From a checkpoint of a small transformer trained on Wikipedia.
Size: 9 layers, 3 heads of 128, MLP 1024 SwiGLU, vocabulary 8192, 22.2M parameters.
Training: a variant of Muon for these matrices, 427M tokens, 13016 steps.
MLP neurons of a small language model. Each row is named by its layer, matrix (gate and up: input weights) and neuron, and shows model dimensions 128-255. Each number is 128 + 32 x the weight over its row's rms, rounded and kept within 0 to 255. Numbers have three digits each. A neuron's up and down rows have the sign that makes its largest values positive.
A block is one neuron, or neurons of one layer that tend to fire together. After each block is what it responds to, as a language model described it from the Wikipedia text at the highest values.

L6.gate201:145140134103123161153095186083147053113122121138127103148115122126136132132131077178156136128094145047147153132167122169126142141136073130076145146081077160129124094105139099132071155116115088184116103093127044102176123144129130207128156142132176149104173178091144167168118141136125190159134148070101143164178098165138117127164107087121121104102109094166152048147105180116073202111111
L6.up201:112110125133143075140087151101090139155121104158100123180122129126106126114158073150116141141171111137063132087086130140087140150109141154125098152122053116162187148156150116124085204157239151169070143109201162098143086115120128099114158127138135127197103107117148147118136144159173168162157230111083100116167168092100165131065097097074148165099152120156127045088143124146122189133105
L6.gate361:123159130151153187187119185169167131140144152163130133221159143178194140123172130177116071128076116185187100179193183083120104164119080192117118138098089081118123146098097123138122120131113117182119158069081133124172191043185136132097137145160131099129111148190095116187124144101165183148105147133133133101150134150141137073103119158051133134105130175138172149110111131059107152167073
L6.up361:135178115078162184164121136100133147136160074154064117136145135148142076208139131152094157121145108149133100135157102160142210175173182077100105145138099130093101125102115107134109132112108101160141161106115104125146058163072116108143129139114145185142117118131081168114090129144140125166145157122142152129097093138086147132198148127138129055158161106069098074096121107123131093089144
L6.gate830:124104151113121169166116093065086139164147123147132114069099086123128116124156136054109104112171147144160160078119139047119113149121097114147115182143076130116106068107154147136116169137072177088142153124159161145094075078114087149141150168086156113093117168119079141149167102091194122124142128135080123120124097123056104122093117134166140120082094127125187120102139130214095153096142
L6.up830:089102131151130139151154111057106150127111101120160160196127109134080149189106123101149071146105158052157077132108076154209085136125128121129174073098210085078124137139166141178128165135056072163132131108121123089077140086158136119127105139101104062089134130111162098143196149142108146127126137148091078104159124161145160166155117116065117101157088120131165195064135103099064117098105
L6.gate847:124135184127166125092132105133107114194116167135073135131168206131107089156153057140135137152096097116089102104161102167101150184092087088165126145116136132102108090196092134176112144098160136160140130153124086151128107144154180169092139160094103155128153146119166065128173139135140120153124105070063148164124146105138148101155155067121151140113152096106199069110140124054079167086086
L6.up847:130126115109082162107125164146096082106109124135144091120119186132135123128137160150156139135125126183136151084167153206119138175119106115162105160080111156108180141155144122101123113088114124116121118154121100063152133134136114177077104137134107171125093117050136134159137191233126127092122134121146137144103114060095145128127092127122191186158136127134069105117102143165123130168095
Place-name endings

L6.gate390:140133137123102078149110161129171149123142189164131116143128121097155121158093094073133124179109120086083127156163077114092169138117117130116126153117083156095144176091107108115074090137082174169196126190125093161127177168118105147088150198126157129153135151151170195124109154077098189086126130135129156112145151118095083144109159208146112095156170186133129122165109130149104064113157
L6.up390:094120116112138131129134199117142082183155113162142155134097118137142120143187177162129103128115150112112141134081094167149133115115126100118161109111050156123142137119115156190107132158156130076104138171108068143148193080145129149139116123159123180168137117127166176118156127104074142131099127100095101192133116067117155203153147115151049137131176125172096149156120103077126063148160
L6.gate474:092124081195114074213178149135110169157108127161149119196155183139155163114163139082120149165136090136120177147153144110152134108139162121103100092143113161142118133123106156108166171109152162134123115112170086149145174110139143131141191114165146172132138168140115135182154151127177151129163075123113121183050153074148127135179121180089167120144131109085175139093120101158134115170092
L6.up474:150073179151081165152126122098181109085105145100180134164129184136113154122189139116113118176130098125071182087082067121171099173188087109119140134049085141134075100112103138147150144117168203130119101168113074151139138176185137112113162117126135147113095150192131138092140116099121121177169097125151092107100070120115134187108143145105118132086142037132120179104173085192123112130178
L6.gate985:085123151175084081162189184163146180183138130187140074145184149064117146109100105153111105131093088166154126105147108134147132156113153102073127154113085138127080127129118192149161168124147157094113105087126055111157200143033150147119164098167140125134104064149125120108149095206124118122152125172103106116125100120094096144119164099093212211138150108121197121135138133121158087114112
L6.up985:148115104108086142165116158139130113137123155103118093157137096151128076130051202077130118068111146115101112057095123144131130127085170091164116141091034167173138188101096102117085141102053118088134097118095116191120176172160158137129116157149142092133112099153096131134120123130077172125103157122116151182177096191142129156162132102110141107149090178098123127159146206150114038122085
L6.gate1019:169093108101130095111123159104172087177093189118144148106083145123075100125176191161126091158086143145148115162125135145108131184089091146105136118153150132114105154063093143143091097125091149129111150194112127138174155171111114104118151160164126116100141155154186126215104126114157143204117061157094124147152091090134126195125066092103139144152116183142141124086082125162186158192075
L6.up1019:129153178126155059128123150124163133194117133135115115115120157137146142094119148140132145130128094132198113119115105102143086095086124126142151128123155134106133176132093168170123118101173170079200074144098115111141143160120150138109092086116144149181112125131133152134101102133152187136115205104076163174185105105143110130113105111151168136208084124133085164136165146203103117154130
Biography career verbs

L5.gate329:073116141173175093097147178125109121166182131097109147091165146125108129148104109134190142190142131066082165059113164171143083095174153100171112119141106089078078141154113155149198195110160151144082109102112078124114133096142151104137157108148155130172122153112129142109143142118094157136114157174076171148123119129148123190169137155103179184144126092124103131099170105192049166034136
L5.up329:143137139142169100113085131151105123137110127144183075159107116121123151081076178060143157063127176158132142147114100131176113170119133124146113117107114113116115072195053147159149102116090099070102157111145132116143218166134125133141176132158159120176168118117141125136092107116126163095117130182102099180091136110157174104126124114112165131166074147073082124225127168106134086183095
L5.gate592:108121168108102133116113148192189137160120066163119103130148155177089126172161095145130117119114175089091137128107104153173118108101097103156140132124116144145126158162133120131078170116115154131146109127162129120075130151139178120126145163119149111181155140155100144089187147131104156096218131169136048134080078089151143141138123168149102048154126152145145159179136104160087086096135
L5.up592:133093162144098125146109135166095172089086100039141125133199099139146130178136134140095123099125148142156091140139145123102126129159148196068112214169111102146200089115141132128140144136122106125163135165122157118124113179068112131081106147161097132148170120103086153171095151109132106129158132140157190131151140160120161114105116075201143155139157167070051107092141102126127126105144
L5.gate920:144099147132094114113185155126165106101066111204144082091169139111131157104119186196129162179152173176150150168100093116101073147096116039142113105111159175100095130134157149097106097173109126158140134169104097150135162145153153151116087104095119122157151127099154181083176162099107186090099166166073138131144131108161062146163182144168159175172141087151125120144159111136141112136151
L5.up920:110088141165163147139138114065177144117082132143142153158077131160119107084175116177112102144133180116068128075147125145127069135102107167187093164093139166116101116130138138150132122148127104120104226117137084133127164090086120117132091116063165063152100132069138128151126099140054128102171159133089120126142142093119141141111198145081118184112183109127056121144135139133089151197120
L5.gate978:101124125099135134128173159152096064194145123175127149093122143109115099139111109114086163151148213141110141148102169137116084175124131126206104073103115100096071146112125134085138139170112141103071113081101106085152168081083161112094164137099108066152096112115137147118171142126103128089099139139068106176113114089106144222143127093097142090128147158145120185141134144130103101153068
L5.up978:132109123075111098137081095141157129100108171125153136046124113130132129121191131138154145122190098133154118085159118100142169175084108031109082128126146108134099155102156110138142121160148151126105160131158159085089141213164133131113153139114163140111156098076174104191146178145084155122158072145156074128112153153170162092109132127118157160153130097142107145109069130184146133160113
Biographical main verbs

L3.gate526:137084123199136147129087105122184087114114142162180151145091117163126128130130148075114187099123157089071159154175131157096107127143128115185102169101065112146111148092115148135084150089104113146129099179094103080106155167115031117165092123145151122149129146158154146139148134135093140121082122134096116107200135125163155102114157118134120135154134135132134129158139104137100099196103
L3.up526:137107106154116133093060152143141146100146182126163056128144143124110136130089151146140161184123176134119151154125071127136126146128151144132128163081122136160135107109121107090136124112065195178114118161078172101123149103178112132118155143097094111110136143134100164089120168121099091129168118128125111162097102205180129122103107086150121145126164103138087103125163131229159072119134
Copula after subject

L5.gate299:129159102098184155106172147137101063142113168052171127100122157158132115069178108168139127106151131135106178173137123169082135170162112120161095083048116103092112142128135097141102151153128088151159172107146156079112158100182112168136184145162181072099165083146120130106110060114092113081110110138128170138200168147164054110143114111143139091108157078129121189115156134131071116113094
L5.up299:148099114166141100071111131120121087107151102129091080199101076127134144165135109085155127078097139163111117083144147131107167121094121205064105099124079147138116152100092157169140138191111133159069189131162117140171173130115152138102116152114165175112091150150114097156134123133122129118197118122133178114159127085164128123197135169142160124115110200141082190190133134141094146158141
L5.gate535:122101114055168198133071124068109087106160131133136105213142132178173149105131108170125148157192121106130161136099171107118079160070101125104145144102119213143178151168144087125116162091156184196124084129144089153161138124134147229133141099115102108134132132145091070175140065111153073149128119093129178183151190237089145131152106106115138146144128055165187098116092128147111183184125
L5.up535:147120131077196103175083075073106114096104140100118133088122130092111104184175147122170151164071134122107137139185130129091045193152148115108106096071140076160122137090061172102143166095146114177160054171070185133102081129125082165131207134127151139115103125117101159241151104137095120145144151156152103154063144128079122155162121045075143174098114103123144087132173135157151176133165
L5.gate813:127163150093103170120092234111134121098102074152151141119138135109058113130156112139136138115087134118111116122149085163114113117137094165149125073082071085080139123177134119147108133145162093165126118115131122059140124149227103138083035082094184133153123113107186079116092099110127108119148110096095139135107130129197169168097108163126147156097163104139133140100129123098046116187097
L5.up813:115068080102112128138068119125156091107100192119197139129171187129134101151102108138159113138164117097091104088126143153096141137109109128159070100012152126136142141141119152072164145143180052144136117101161099098110141153145182185092122136120161119115133122128137138141123102142153081111146120125103123131175165082165133187106111094106129140154115136153198125116120123128100100164111
L5.gate1004:164046120148079142141109162113084141138146150104158174110162108132121099131123151094132141114161116129160158133154163156123116233095113142110101123108098134156117119138108143147128223131098081094086125109146133099138140079149125186156216141105108124107163130144160149155182132123165096102128159173165122118121056160117155134068134203132159097138093139120074169112170154131144150107136
L5.up1004:145119132147100128095108116134122099137132101097115086087107183146080113135155149166118148123161173097089101122125094139121134178157143133165109077138181136119110117165096136167145157142093138210095124126121091191154131197113140075179087190080139158143164128171105127119113092154139134151147171133092101080084128102128128106126186122137129133113111142197144131186120129138151134185128
Place name endings